config.toml
num_hidden_layers = 13
hidden_size = 256
num_attention_heads = 3
num_key_value_heads = 3
head_dim = 128
intermediate_size = 1024
vocab_size = 4096
hidden_act = "tanh_gelu"
norm = "layernorm"
norm_place = "pre"
norm_eps = 1e-06
positions = "rope"
rope_theta = 10000.0
rope_fraction = 0.5
qk_norm = false
attn_scale = 0.0884
bias = "none"
tie_word_embeddings = false
parallel_block = false
init = "uniform"
init_std_qkv = 0.0383
init_std_o = 0.0
init_std_up = 0.0383
init_std_down = 0.0
optimizer = "adam_atan2"
learning_rate = 0.00123
lr_mult_o = 1.18
beta1 = 0.9
beta2 = 0.98
lr_head = 0.0084
max_grad_norm = 2.0
warmup_steps = 489
schedule = "cos"
final_lr_fraction = 0.0
batch_tokens = 65536
max_seq_len = 1024
doc_mask = true
train_tokens = 317900000
max_steps = 4851
dataset = "wikipedia_en"
MLP neurons of a small language model. Each row is named by its layer, matrix (up: input weights) and neuron, and shows model dimensions 64-191. Each number is 128 + 24 x the weight over its row's rms, rounded and kept within 0 to 255. Numbers have three digits each.
After each neuron's rows, "fires after" lists the tokens most often just before its 100 highest values on Wikipedia text that the model never trained on; "fires on" lists the tokens most often at its 100 highest values on Wikipedia text that the model never trained on. A number after a token or word is its count.

L6.up658:105123084152135139138084115118108103104120113145120141148109087134192142115105061153135136135142147095186134137099132131099125082106155110124119120118121140142101134084144110110100092128128103167127105127110149124126131141143121109128121097104156118138099140110129103081121150149164170089143118118107111137155113178102132131131138097077141142174128154134098134089115137084142084151145
fires after: "\n" 27, " |\n" 24, "\n\n" 16, ")\n" 5, ")\n\n" 4, " |\n\n" 4
fires on: "-" 37, "=" 27, "|" 24

L6.up918:152096128114109109100118117158101154131118099114108134123103173143104110110127116057164147104113159089138151120120123111108103113131116139127121148154133118119124138157128133102111141103112052176098117120129137083143090140150086075102130105153132113137112125114176120097135151096137107118152187084114100133125126154099096113105112104153086113157123087084114165141109163138169123114157
fires after: "-" 28, " " 13, "." 9, "–" 6, "^{" 5, "′" 5
fires on: "2" 12, "8" 12, "23" 9, "22" 9, "1" 8, "3" 7

L8.up134:104111163103125150091075139124115120120090104121143109106148162125120134098139134056135157119096113137180131140120111139118143111098156160124074160165091112138073130152100103140097132065101103167116109132162105114137140144139156118111118047135110109106139132094156086120119120132109123092139119095103144138116175108152104099119121152139109104122119153174094098096135126140136149105067
fires after: " |" 17, "|" 13, "-" 12, ".\n\n" 10, "°N" 5, "\n" 4
fires on: " " 42, "\n\n" 13, "==" 10, ")\n\n" 5, "-" 4

L10.up152:155147123095092122113155119122092138108169118162154127152096108141149102113039120144112144117157118149151122142132118137173099122168145135143117152113075108129137106107131077126096110158151109137131114100181098106118122126124125128161106105141139097159116157093153100146125133170153107128101070115118132132152162125123169151136123126116112151133129147119124085112149182109122129122134
fires after: " Ch" 24, " s" 8, " ph" 7, " T" 6, " Tr" 5, " J" 5
fires on: "in" 14, "a" 12, "at" 9, "il" 8, "i" 8

L4.up450:132122106140124100105096141149084140098115118107144146139176133132122117159144102105098115136135141128137150117164129115117140138160087126143156193116142096117143176155120131098098142104154132157100122107144143103169161106145127143120159135120123097135136111152103146137131169160144152116126150127140149145123118139115121137093097137148150141126185118144097110104120132135140100117095
fires after: "1" 26, "2" 15, "3" 14, "4" 9, "5" 7, "9" 4
fires on: "," 97

L10.up687:134114126106099133157141106148128160158143130162127096128128120093119114156098101136164184133159136130108074164131135168100134129116104173086076123144082101126127123120061122145116148125134146101123104136137127109166139149086129113143153087139134130119133175109130113133108157145146108112113156101122092121083124111119112152124114092098085099124084122143149106107148100136149129133106
fires after: " |" 71, " " 11, "z" 5
fires on: " " 58, " |\n" 9, ")" 5, "0" 5, " +" 4, " -" 4

L10.up653:144099169136135144096153134094157145130166106142135149131102098141148163129100093146176121136134123123142139140122135132152137153102090139104097099140135118118080110163126153142151172156150171130107078113130083169130129128165123155130125100143155126139066147153116125084139151151156132094136153109118159110109117170088111110105120140138105156166167133112106101133156112098093097120126
fires after: " |\n" 52, "\n" 4
fires on: "|" 52, ".\n\n" 34, "-" 9

L2.up1005:111127114157112083111109120127129159119133104114154153145155107102113105116139143146123126118107149116130126132113135116132123105148139087148119162118138125133118151095135139097112147104142138168142140137143155120163142151151118084146137122130078137127125088080062158148116109146182148141104123159171133113167150131122123105134130142135119141151155147119118100088158123141111114106134
fires after: "," 29, " " 23, "." 22, " (" 7
fires on: "5" 51, "4" 13, "6" 12, " about" 5, " very" 5

L6.up86:162103111121126126133124098101129126131142106172111160145100087097128151106085148098141160105115162164118084137126141124117130131125086113117147161148133115086114108116115121081116169097156136161148141173121133103120142134170120097153148103081155077133120130098165101135119124080120152164106103071097116113174148126148101086125152108131131143154175122125094128110124109124135141104130
fires after: "\n" 58, ")\n" 21
fires on: "-" 83, "." 9

L8.up20:141093169132099110120128118097134163118126137106139126179091121106079122133131155142124100120119137096148120152116106131151159093151113131088119133145110155155098158117124133102143109149140131153128124096137117148137130168143127099161113087129126122102131152124079149075131142123111095136109135151137150138128099168111138134139155109115151128140133097106110129117139141139121125117109
fires after: "." 81
fires on: "9" 11, "4" 10, "7" 8, "5" 8, "8" 8, "6" 8

L5.up134:135112166172144121150073118096129120144162126119117124098174133142112137117121130138137129172088092176137132110134106174113119143144102135138113110156156131089149134094151105128136154136169133145137093080117157152110097111162115101108126122086046112157146144140161136144080131093166112119108112120135149140117145162155137108125137113085156120136120075160095093136112178117135110088122
fires after: "." 70, "On" 4
fires on: " He" 57, " They" 17, "," 9, " " 4

L4.up276:141123155164071123091126106102109120128095158130149116138160111189126169118144123156162177141156104134111176166125125121169171092138103117115096109148134129114124120122119062102114099165123113155131095117117080088138149134123124080091148094112121106125131105079092086156142112105125093122127136154128100139108130111112147130103114134137124106136153165157095131118084179129143125093153
fires after: "," 22, "." 22, " ." 6, " led" 5
fires on: " so" 27, " However" 22, " but" 14, " however" 10, ".." 10, " while" 7

L6.up683:144115138120131142137156135123118081127110078130058134118106128121107135081089104141205148116096144149136123148114107126148113151143143128153114157145128127098138099133065124131107149068131084118144136126163079085127132100152129130134113127112091116125077116140161097105107159122113121137107127156137118141130163156130106151121109118092148103114115128134081101109153164119157136140121
fires after: "." 50, "," 34, " where" 7, ")." 4
fires on: " He" 40, " he" 33, " She" 14, " she" 9

L10.up837:117099135144120138083112134100139142131111112154137090129112102122127134156127099161157121116134106141150126134148114137180126121135095158129080127172127136144090146153144124122155172122153131182151053129144096178123134103109134130086135130155133109144098128151101144105093124161133141108104137117125120138145139103122126128120149092138119142148150080110127097131140130141088141106141
fires after: " |\n" 61, "\n" 6
fires on: "|" 63, ".\n\n" 13, "-" 7, "==" 5, "O" 4

L5.up467:105134138162132132123129096124109078143096091148069140168113101129126121128106098146152112127135105129121158117099136163096153078115084146121113122115132127147117107140109115103105130153149129100117136166162130135125112127147156097143177065104149082117118128114070134126112159123165158111124115121135084085148126166123099098144135118094167154096132063156090085124171163084119138103097
fires after: ".\n\n" 58, "\n\n" 4, ")" 4
fires on: "==" 70, " =\n\n" 28

L5.up836:107115162103133147126137105138142107130114082135069160160124119112101128144124090162165115104111136138098135141087074201117146109104122133117105114123137122086133154129099134133138129141146102168145063121106118106151067152137133113130137057143131124113123133116137128130133148134131116098123149117118120113130130168111110136144071135120142110117101124129113121084121166157184124126082
fires after: ".\n\n" 62, ").\n\n" 6, " H" 5
fires on: "==" 70, "I" 12, "N" 7, "ivers" 4

L4.up347:149094082158095122116141126085127123136081113108175129149154110138158129095095143098176148142119147130119103121136151115099108128129132139101101169129144158122145103148095114106097119141115100172130116110139110117110128171151103089095145111131153103174144128133071153137129135174155160127169139168131110126159102111142132123109180112102152082140146158167086186138135113138124121156105
fires after: "2" 34, "3" 20, "6" 8
fires on: "–" 63, "-" 21, " of" 4, "W" 4

L10.up359:108153162121137083123128087135154127095084115161150111134082084110131121107150148144139078134101104150160105137108117131090117108150150118120110130128127130115106112135078139151058130117176119172121126121151139135092107135116178128065150078121156130112129146093112133144135155085116113136147121126143110177162174167126119125148129083169129148137118103135103116119159190126148128116103
fires after: " |" 35, " –" 10, " call" 5, "unn" 4, ";" 4, "ann" 4
fires on: " " 45, "er" 9, "s" 4, "," 4

L4.up496:113116109113084105107136141125117116132117083151108125135082156104164127150151119091130149108092169118108097180130128128134106079174112137134104139128134108076128120106113160166123127119106144125157110103155079113153150137149123118122145134154125105176108140109109122073133118196103144126120128125106128064127144104144093150140154115071150132210163087132152124127154135131131102111172
fires after: "–" 17, " " 12, " for" 9, " of" 9, " in" 9, " |\n" 9
fires on: " the" 57, "6" 29, "|" 9

L6.up470:087142146169147110126130116135110149173129095174118103158146106094147102136110147130117127112177144097156090194153123126147153105133129110108080148130099107122118145126094146080134165113123096135157102128158114152136123127152132086089155136137133065115116088105138141133124108140131124100125123134158098135155132085137163160146157094119123136128107099135129130123130121124148138129112
fires after: "." 46, "%" 8
fires on: "5" 22, "7" 14, "6" 11, " were" 10, "4" 6

L8.up398:098110160111108128130093103107070142089133144131086086124102120124176137108151147115106120128132106164116112129086139102109114139123146119147143099133108116113145125110154105111085169108126127145126115114134138096092167183140148140113180136131123120103137118105108115133134131168148155142138110112096088150103122150167104145131129118086197133167106113097074121121155156122122086126147
fires after: " H" 13, " L" 13, " \"" 9, ".\n\n" 8, " (" 7, "L" 5
fires on: "I" 21, "G" 18, "y" 13, "Y" 8, "ld" 5, "es" 5

L2.up650:112128112125108135140113145147109122133139162127116133122110110116158105169142145110128150162104149184134144139147135128166128111108124167144139159122123155093144166138148123124123111088110130142121082152122169154193165160126130129165142160149101143080109122148127119088139121167121173126118132114111097132109104152115124095150101101168200158100128100127101142103149119115135118114078
fires after: "2" 14, "1" 12, "3" 12, "4" 11, "15" 9, "5" 6
fires on: ":" 91, "ee" 7

L5.up0:131041106130099103112130108134076101114103122145163134119097143132110142156128119113135163133117126127146141125109100110145076097134143107141147177165132107136122129097099116118125135126157141131118128106107095113131116169126115135099141119139119097103124160082117129057112125202103126160128132111160152103121141112111133099085170128117164087164142080090111129122134132123138113145100
fires after: " " 39, "5" 6, " S" 5, "15" 5, "1" 4, "3" 4
fires on: "1" 24, "." 13, "yn" 10, ":" 9, "7" 6, " |" 6

L5.up337:172139103164101116094095062106158131101169089124127129141126129085120123103117116104145129129096152164115101163125127196174128118118133150138170144160137120132133130161114118144130123111119111131114084095151166086144120142148165151135156097131127110140122172133139117096093177135085125097100155107133099130139139108101141128160117112136147131122168123117102115128131123134133109148119
fires after: "6" 11, "7" 10, "3" 9, "2" 8, "5" 8, "4" 7
fires on: "–" 73, "-" 12

L6.up610:113122090156082144159076099121106155100138097151112130135128127124125129109129151077123141120133129139130122156179134170154139136137096121097110136113135050115106137158116113109090150087130117163113083125098098110104116172125110139106141097132136064150090120138142091113120148136115154105139152115085137117154157124127159101098182088129115099156129113156126106125139142142136147124092
fires after: "\n" 32, " " 16, ".\n\n" 13, ")\n" 11, "-" 8
fires on: "-" 44, "===" 12, " •" 8, "====" 8, "2" 6, "1" 6

L5.up457:167095139125139159138118078134120120121152102172112166114174098096136077162134143107159134151103120108113164113136089112106185140152146176102116143125103134140099120152088130066146068108167153099172120150087146099114167156100108098103151114119128122156122079112116143133146132129154137157155151107142125138080122149123146139148108114096140108142147115129125143141102123097111146125095
fires after: " |" 36, ";" 13, "4" 5
fires on: " " 73, " |" 20

L6.up891:107166133154127140140106067091121132118155094139133126164132119143149105138098076101145163176157104137124103132150079167166173109144114141133145111105143117089104095120110133119128134098137134159151154126115114116175106157135150114157116095120095143133137146146095111117133123113143122128066111149179142141106131099144084134123151093089139103147148136124098085127151174159143116115128
fires after: "." 36, "," 8, "!" 6, " that" 5, "==" 4
fires on: " They" 18, " its" 17, " Its" 10, " these" 9, "-" 9, " His" 8

L4.up476:127124095113072144128126115083122149119132155117154168140140077124128101098094117095156169161069124107140115147150085147140139113121129115124112146138150152122109117144110121116086133067124112138108104103114148106180133120161128106094194138124153093157108170112127130144139188156145115127124137083080128111120160142127123110119136086122137109112138136139115112105114131174141095120144
fires after: "1" 23, "2" 22, "\n" 7, "3" 5, "6" 4, "4" 4
fires on: "–" 80, "-" 9, " pers" 5

L5.up541:132110095130063101111101105130119165098155111156161125169102115079156113119098124133151142143130116121144135138134138142104136130148103140120147171133116116121135159134118121127098145089138132141158121132146168134151138146136110100136177137107105077154116096136123131080131166166107111116070147123089144119173123159114106108134141133119125132110118130139115104093143188141137160077118
fires after: " July" 14, " May" 13, " April" 12, " March" 11, " September" 9, " June" 7
fires on: " " 92, "," 6

L6.up176:094127125128136145147125132090104113118154110137077100111134114138161110107088101080098125149169123133160103142132105127136139100162147090156099143151129148095139133104098154115125150155162081144135104139131158125125133132141161112104173134120174092116127105090120116134128157113101172128099154116133080148134094139154140084114091117103142078172122135108078119101131118129137100103075
fires after: " (" 39, " \"" 8, " M" 5, " N" 5, " No" 4
fires on: "I" 28, "G" 16, "N" 14, "re" 6, "F" 6

L6.up933:095141122139126127154100147163096086113120128104071158176143123118144150106140124065123129136085140129130090140075142165087100132098113128147133150114120101163130151123150121183132118136098115124132111108097151100101164104184145104111125099128150106152064128103106143113137134166153160138130088135144131110149151141151130100130175108099177141137146106139102107118118125138129093127094
fires after: ".\n\n" 32, " |\n\n" 7, "-" 6, " |\n" 6, "|" 5, ")\n\n" 4
fires on: "==" 48, " Women's" 6, "|" 6, " Me" 4, " Top" 4

L6.up250:139075083087075150117105109082131155098162136175105160153137157127117107108085139110142146104132148139112099146135123130131138087151089139098107174143149094126110142127133119079100124141145111134154116120145151083127133160172120132143161082086170123132102084097142102092110119123128205149112158104139103141138165172123146130099154129147141108142157109149107127082165170141106123136143
fires after: "\n" 49, ")\n" 20
fires on: "-" 73, "3" 6, "−" 5, "5" 5, " " 4

L8.up681:118136085155112137120153110096085136090111111153132157195097148112167154128080137097108110156117155113155117103094117110113159094162129105150121159126134123122141111123129122131116150150145147139143142122114130124126084178116115114134170121127141140091113113130114107076130138158099145096131184164112137113163119142109070093112127118121170126151139132135114135125160109129138166125102
fires after: "1" 13, "3" 11, " CO" 10, "E" 6, "2" 6, "0" 5
fires on: " |" 56, "G" 6, "V" 5, "N" 4, "–" 4

L5.up271:146094101114115149091104137124138119116140100169133139114162144143153124116106134138068136150116168105124133166079086140185133138125131139120125150140105136105123087114066131131135140094108115148155121123086149097150112157095110128119162131112120131115148087132109162132122118138169155154124119135132101128127096142111147123112159118087166148159189082111129136127094135134155145140116
fires after: " in" 50, " the" 10, " In" 7, " During" 6, " of" 5, " during" 4
fires on: " a" 36, " the" 23, " " 21, " each" 5, " this" 5, " his" 5

L5.up311:138121094113146145102140101113095129115100105102099177112134121096122142102145114080160123152114132143124136075108078162125132129147100157122128111143138138137136098153115105109138130128157131128117110151115168114205146138135139126148175136133140170120101133137131117107080123143110154151120114158123065146106138144158135094081135070134208115123164082094137124125130138121139127131140
fires after: "1" 15, "4" 14, "0" 13, "2" 12, "3" 10, "5" 8
fires on: " |" 97

L5.up277:156075153115135133088140153094129085123110093144078127143107122146144137116109125128175180114137164165149143157135137126147140104161148100109100137133098111133117125155109104153109179125123145135138099103132087113111162127133110135176115110158157115093106114092142085092121117128113172085121150108126109122165134158072110120085152130108158141129119132109100120122111170138117119138150
fires after: " at" 41, " of" 8, " from" 7, " by" 4
fires on: " the" 65, ".\n\n" 21, ".\"\n\n" 5, "\".\n\n" 4

L6.up634:120162148165121124137131080131130114135141146142137160142120096160118098127108124115162123134126149130131137152099074120114144117130167162158117102106159129095094117157107146129105113111139110166175162096143111127104086144143141144108141152163115133133162073121097088100137167151133098130092126142122139150116137163135113148114106069050113147112110107142092116125180173156148126121069
fires after: "." 52, "," 18, " but" 5
fires on: " it" 31, " It" 28, " They" 13, " This" 9, " they" 6

L5.up145:129141157120108091165119114121149052117123113146081122174128093130145124075114108103127095148110103140113136119158128127121143138124135124148116149140127093099137089109072163126103075088142091150159088153195117134115094133136175127097103118133081117119119109145104108112089131126100124130134103122107096082140145136126120135119150128148171110151119088163118114136109159122167105127138
fires after: ".\n\n" 21, "==" 14, " \"" 9, "==\n" 6, "." 5, "==\n\n" 5
fires on: "A" 51, " was" 13, "B" 13, "For" 4

L6.up775:110134125132120137148093086164088080117140103178088168162088082117146149139114111104151103166109127133126114128100110128149127107113083159114122133111130068137098120130147174166078109158110099128112149122153100135131129156143146149078111127073126142094093142121128106156117147134145139087149149126136123128163146136145122121114098068077172151137148138113114115124139136148150144099131
fires after: ".\n\n" 41, "\n\n" 16, " |\n\n" 7, ")\n\n" 6, " |" 4
fires on: "==" 73, " %" 5, " population" 4

L4.up897:151112137128130123108086132114156071118161141138133162163135132126120131112120083128151166133147078148148151125090134151115106156152103084093133159152128131141112113157143118127104079114140118117126113079193140129145107147092129125100148137134110141142110089098138112111126163102091144094067164153150094102150152115115118083115149074085136097144116127139067101122141149136147167117134
fires after: "7" 15, "6" 10, "9" 8, " (" 8, "8" 7, "4" 6
fires on: "–" 68, "+" 15, " Z" 15

L5.up672:106130132139113169140122078112098080137127093155114165150109089172154128135113143128182140160102098144145145150122126116131116093128109096129134120140106127181108136142134164158109118127100123117119107108152106162146090157146106133120145075121151113122125147124086074117126121138121182107124110156126113063140123167151142122125127123116169128113132134121140107118169204152115156133087
fires after: ".\n\n" 48, " |\n\n" 4, "\n\n" 4
fires on: "==" 61, "\n\n" 20, ")\n\n" 9, " =\n\n" 6

L4.up67:117086123135113128118123128135119110116109107173074153151108143134133072150129099118131140149153131156161147133127107162145138130112121125089109106137120156115131099125114124130099103158120102174127112147149110140104100140160163119102163114106164118124102106134071118125091161142147143098105119151147123141178097143129118104125138130073110086125096134122102127105138150134120142106100
fires after: ".\n\n" 85, ").\n\n" 7
fires on: "==" 96

L6.up140:104104102146146155129144088161113118106155095142140123108092158093153110109090128094125137130123134153131108139146077152102144106137104110135116175152136131122112107127123147129131129141129114126156089154081105116154151123179080114120136116140099111117101129121122122108119135119125146158131156075168112143117110133150114151116110098129189121160122133116138138077142145155152097132088
fires after: "1" 28, "4" 15, "2" 11, "3" 10, "6" 7, "7" 5
fires on: "," 87, " sc" 8

L8.up462:129131092132115164144127123096103107135162142141096149144115077125058113134096173111156153152150105139135146165162118109162115118128130165109137159131126113136139140165168143115095120074105121136156074106121134108177139147158143126098171126114153106157125164104125126145107134126168159149129120111070124103135154152121114126094133095091124144146106136155110087094110164146099134093099
fires after: " Re" 16, " In" 12, "\n" 9, ")\n" 7, " Le" 6
fires on: "al" 18, "-" 17, "n" 14, "a" 12, "as" 5, "s" 4

L2.up128:103119121152111122095140136072129084143158103122108081152096100104165148114109099121138119108136152130151111139087118087165103112162105122116124150164142110130088148115088151107099109142153108099126145098127131119126088124128154127100107142142113096126137105139122151116107124149115134100162117100102136111149135137116127095120178097124120122157098123106130118102108110110152148092130
fires after: " |\n" 61
fires on: "|" 63, " ent" 16, " ret" 6, " ext" 4

L4.up676:112081126113122137099121157150111104122154109160122168139093106140099101122129120130119127155090121104135105078158110160132112129159157158165129185145099086119118181144113135121123129108145115173148128158113144117168167138092101125125159123116126109112091138119115126109105135145079147164093190141127116138166137115111147133111157127145139134113087099141088137091123156155144122120142
fires after: "," 19, " May" 13, " July" 13, " March" 9, " November" 7, " January" 7
fires on: " " 100

L5.up429:117103137100129142107083092121175128123097112110138145127125100155129130154087113122124143167142118102147141130133106163176117091150071117096099103143144170121080098113150083154096152145135134101109111119126131121151099122105139128140138080111115146135088140115104106099102148155151116058117102130134120156121138158126137116109128125124141114127167099119131104128120147179124070129137
fires after: " |\n" 17, "\n\n" 13, "\n" 13, ".\n" 11, "==\n" 4, ".\n\n" 4
fires on: "-" 38, "|" 24, "=" 17, "." 5

L4.up586:127109108114126126132122131129103097109104103114085138166136146144133120111121057090085143144127111130142134128157102155151165107193129104139118146168111132087138125139104128127126121168142121122121105124138086113117126125137181124122166113104078128120150127132135117043096147159121158105086139155133094122114113131103085074132113086134152114147155118175129136110145128116128176105120
fires after: "1" 32, "2" 14, "3" 7, "0" 5, " No" 4
fires on: "." 76, " /" 12, " |" 4

L6.up370:136107166075112157098134094128121128139178088127139145133113121152144110116096090115128157143093136134137144132159143134184141146147083148126112137142138126119093131135108133115119096120156080141097096139174115082119124172122138169144135142115109108116133114127166132130112214108135156092109216159119146126139152099126098105098105111145135124105123110075109120147153137145164133160102
fires after: "," 36, "." 14, " where" 7
fires on: " he" 51, " " 11, " He" 10, " she" 7, " St" 4, "He" 4

L10.up284:123124140150170100128118143130136169116148128144146142161114098164130119119123111144142146177096129129159082175143128153082090119087147150080130082175135103099112131135107151160079147151163098130121105118152078141132097160141154134104161130093085128133144165158127135130125144167134131145130138112094106130124138139137128134126120122097151148087101118113099098130190126162137125121130
fires after: " |" 53, "On" 9, " of" 7, " " 5
fires on: " " 78

L6.up329:133079121128123165075093112114120125122147093167126134107149113127137139126142134163143128168129141131105094153117097138169104114166126120138089115129076104077115125133126113151135131069151119142118124113071126113147114117112087105142140086141154085115105118116114149120086133142156137133112138131128141126092133187122128127128137145141147085150115101153092131119076166122153135130113
fires after: " at" 29, " of" 11, ".\n\n" 9, " the" 5, " At" 4
fires on: " the" 45, " " 19, "====" 6, " (" 6, "===" 6

L4.up797:102088121141097143143139144109130119097151136150098165194143082130101105084115124136103149134119158085118114136142131105138173108126115128110145194139107124136121134137146136134107126126134116133127066155149149115127116141102147151145135116076113114155118095108133131164128142115105138157099192141131094078144127115124110111133175079072139118154100112149113107107134124139113174121136
fires after: "\n" 49, ")\n" 8, " age" 8, " N" 6
fires on: "-" 57, "ation" 29, " of" 9, "ference" 5

L10.up437:095120113117124153143123135132084116106149136170080148124101141093123151145081139141106134164137136179130098123151114125128086095147101107145121114129112168111119113089122077157115128096161106169153101154122117113143101101148125150146094131159112165153124113150128097110131143162090173170116130099144131129099120172093131150117103102108141095111100134143097131060087150133124074127123
fires after: "4" 13, "2" 11, "3" 9, "1" 9, "5" 6, "9" 4
fires on: "." 53, "," 28, ":" 10

L10.up701:131144132149112132111157081141088106110116121146160132113110129137108141087095107135146127100163133110143134131112142150119103132146123136115079137123090149068132139161119181121097092112164076130111085082145101098137130101182107141121127090118150152120138157103104112109124145136148139136121140153123099105151145147119148141165125105159159132162102114115107112097147110105157129135092
fires after: " |" 57, ";" 7, " William" 4
fires on: " " 59

L5.up110:118143122104093129087151113108124110117107131130110114170121143131083142123134130102152113109073117122111144143137117145150074102133122146108095152108114125135131139146127121134107145103073124144107121120099141119123081146122152120151184150122151142101082164121156087094103143161092149100116135148086145107107165156108084144129100088087114127128101086128110097124154116142164138158070
fires after: ".\n\n" 25, "\n\n" 14, " |\n\n" 14, "==\n\n" 11, "==\n" 7, ")\n\n" 5
fires on: "===" 77, "==" 5, " American" 5, "American" 4

L6.up611:162106145122083151121109138096097101135113115149148132160127128111122095133105145092151119146106140103139128100147107105129135122157110115100081114131150093060078115131133150106094131076165134132173090125121130115112130177097118142157145120138138105122128102147110158146140166152136118148112164149110102076101167113083135139143115105114147154205134133160117133118150166110143151139149
fires after: "\n" 42, ")\n" 5, "==" 5, "." 5, " the" 4, " of" 4
fires on: "-" 47, " two" 15, " of" 7, "B" 6, " Two" 6, "ing" 4

L4.up475:096070110118117111133108142125112131140144112140163111109130151147129150103128114115149113159130162151116094144133105182123166089149124134151103184142134123116072161156116142112099153102124109125103124060161130113136107133168100122124127121142100129141137086127102122123112144151122110106134133144109112128102164107122112135084144085126145135135157138150096097102152132143163137122089
fires after: " |" 22, " the" 16, "==" 7, ";" 6
fires on: " " 30, ":" 20, " early" 18, "Early" 8, " late" 6, " mid" 5

L5.up948:130114125142083118108113159172150110060125100131124132129096145150105140096067117110132119189147131137166114093129135170106138111160115160146118125133163132089102099116100104126051100101144087161142106096156080128132129112138133145091095140098150126123124123113068118139091175149111116110125127114104114112133146110111136087119092128106142155126116118142145117133146146115136128155099
fires after: "==" 37, ".\n\n" 9, "Early" 7, "==\n" 5, "===" 5
fires on: "B" 34, " life" 15, "R" 13, "H" 7, "E" 4

L4.up442:112089144109105113135087095086105131139161136144107138118145107171162073156148158117139116136118127116143149132135125097131121140120106163147079170142136121118141130140122130109150155079132110145123104101121139112127122153126095150097115131109104127129118109095113144114108159147133104135115124105141086141157109086117163120128150104151107107105125093081108144143110152109155120113150
fires after: " " 24, "-" 19, "," 13, "3" 9
fires on: "1" 34, ":" 29, "3" 17, " " 10, "2" 6

L5.up52:122117149144090191102093082107111113143126162165107097139150133161150160141140154097144174153135121095103158183088121096178111125144125117141093138118123122129140153102083105142098103088126133119135106111115106122137096160139153108083133121156120104111119113108129112092107141149116157147128144077125148111133128171105135108107158081122171149119095151109112112102115135125141112128124
fires after: " at" 57, " in" 13, " At" 7
fires on: " the" 78, " te" 4, "ran" 4

L5.up611:144129118129120141134125122124093116140114109114123139162112107148136117096079064126160118136092147149146131146116110119133109130136148103125082121149128177108131121092110120164132169142128139136151103132128164124151098138138138133111157108166126091147078184092106111095144154144110163083123094132098129116133098161110098075137127076140149141211130117087090119149161108147126116144128
fires after: ".\n\n" 19, " |\n\n" 17, "\n" 11, "\n\n" 8, "==\n\n" 6, " Preceded" 6
fires on: "===" 55, "-" 21, " by" 6, "\n" 5, " gradu" 4

L6.up257:134150071143122130133131112103102108155136139174111121134145128105202130113096140134132137092132141127134118137111131119103136111169126162096112179148112129113096090129141163108073159101139125120149095167111121146142120144138096125142161151121111073177146132059097165104146147146119126106155164124124095121123095151141172146093085093140149165154156162117150140119126127102111099108101
fires after: " |" 63, "'s" 5, "OR" 5, "ets" 4, "1" 4
fires on: " –" 41, " +" 22, " −" 12, " ±" 6, " -" 5, ":" 5

L8.up932:136093172140116173106125095113123137134184090137111144095175116120151128127096151101129167171124136093112098174117154144136194070077126179155140166139130138105109141123112148154142124121111144111143125112096114109103121192125112121086163078122139112096115128146079152116098121143083154131105136101114099105160126109121125120102117077088124073141129149156091131121115121136136128141137
fires after: " |" 38, " ft" 8, " " 6, ";" 6, " well" 5
fires on: " " 54, "-" 7, " and" 6, " (" 5

L2.up691:075122093149105097117138100121092106141147103141135134164119129095152157105109127172086145133107099145137134157127085094114131102136109157087144171129147153136128129140114146080112091133143135126149078123099124126137155138147142119150165135119115050149110095138099156155143167149133103127124108116155113127113137124098102148137160119127152132145079133104128112115073146149180091094138
fires after: "1" 15, "4" 15, "2" 9, "3" 8, "6" 5, "7" 5
fires on: "," 96, " iss" 4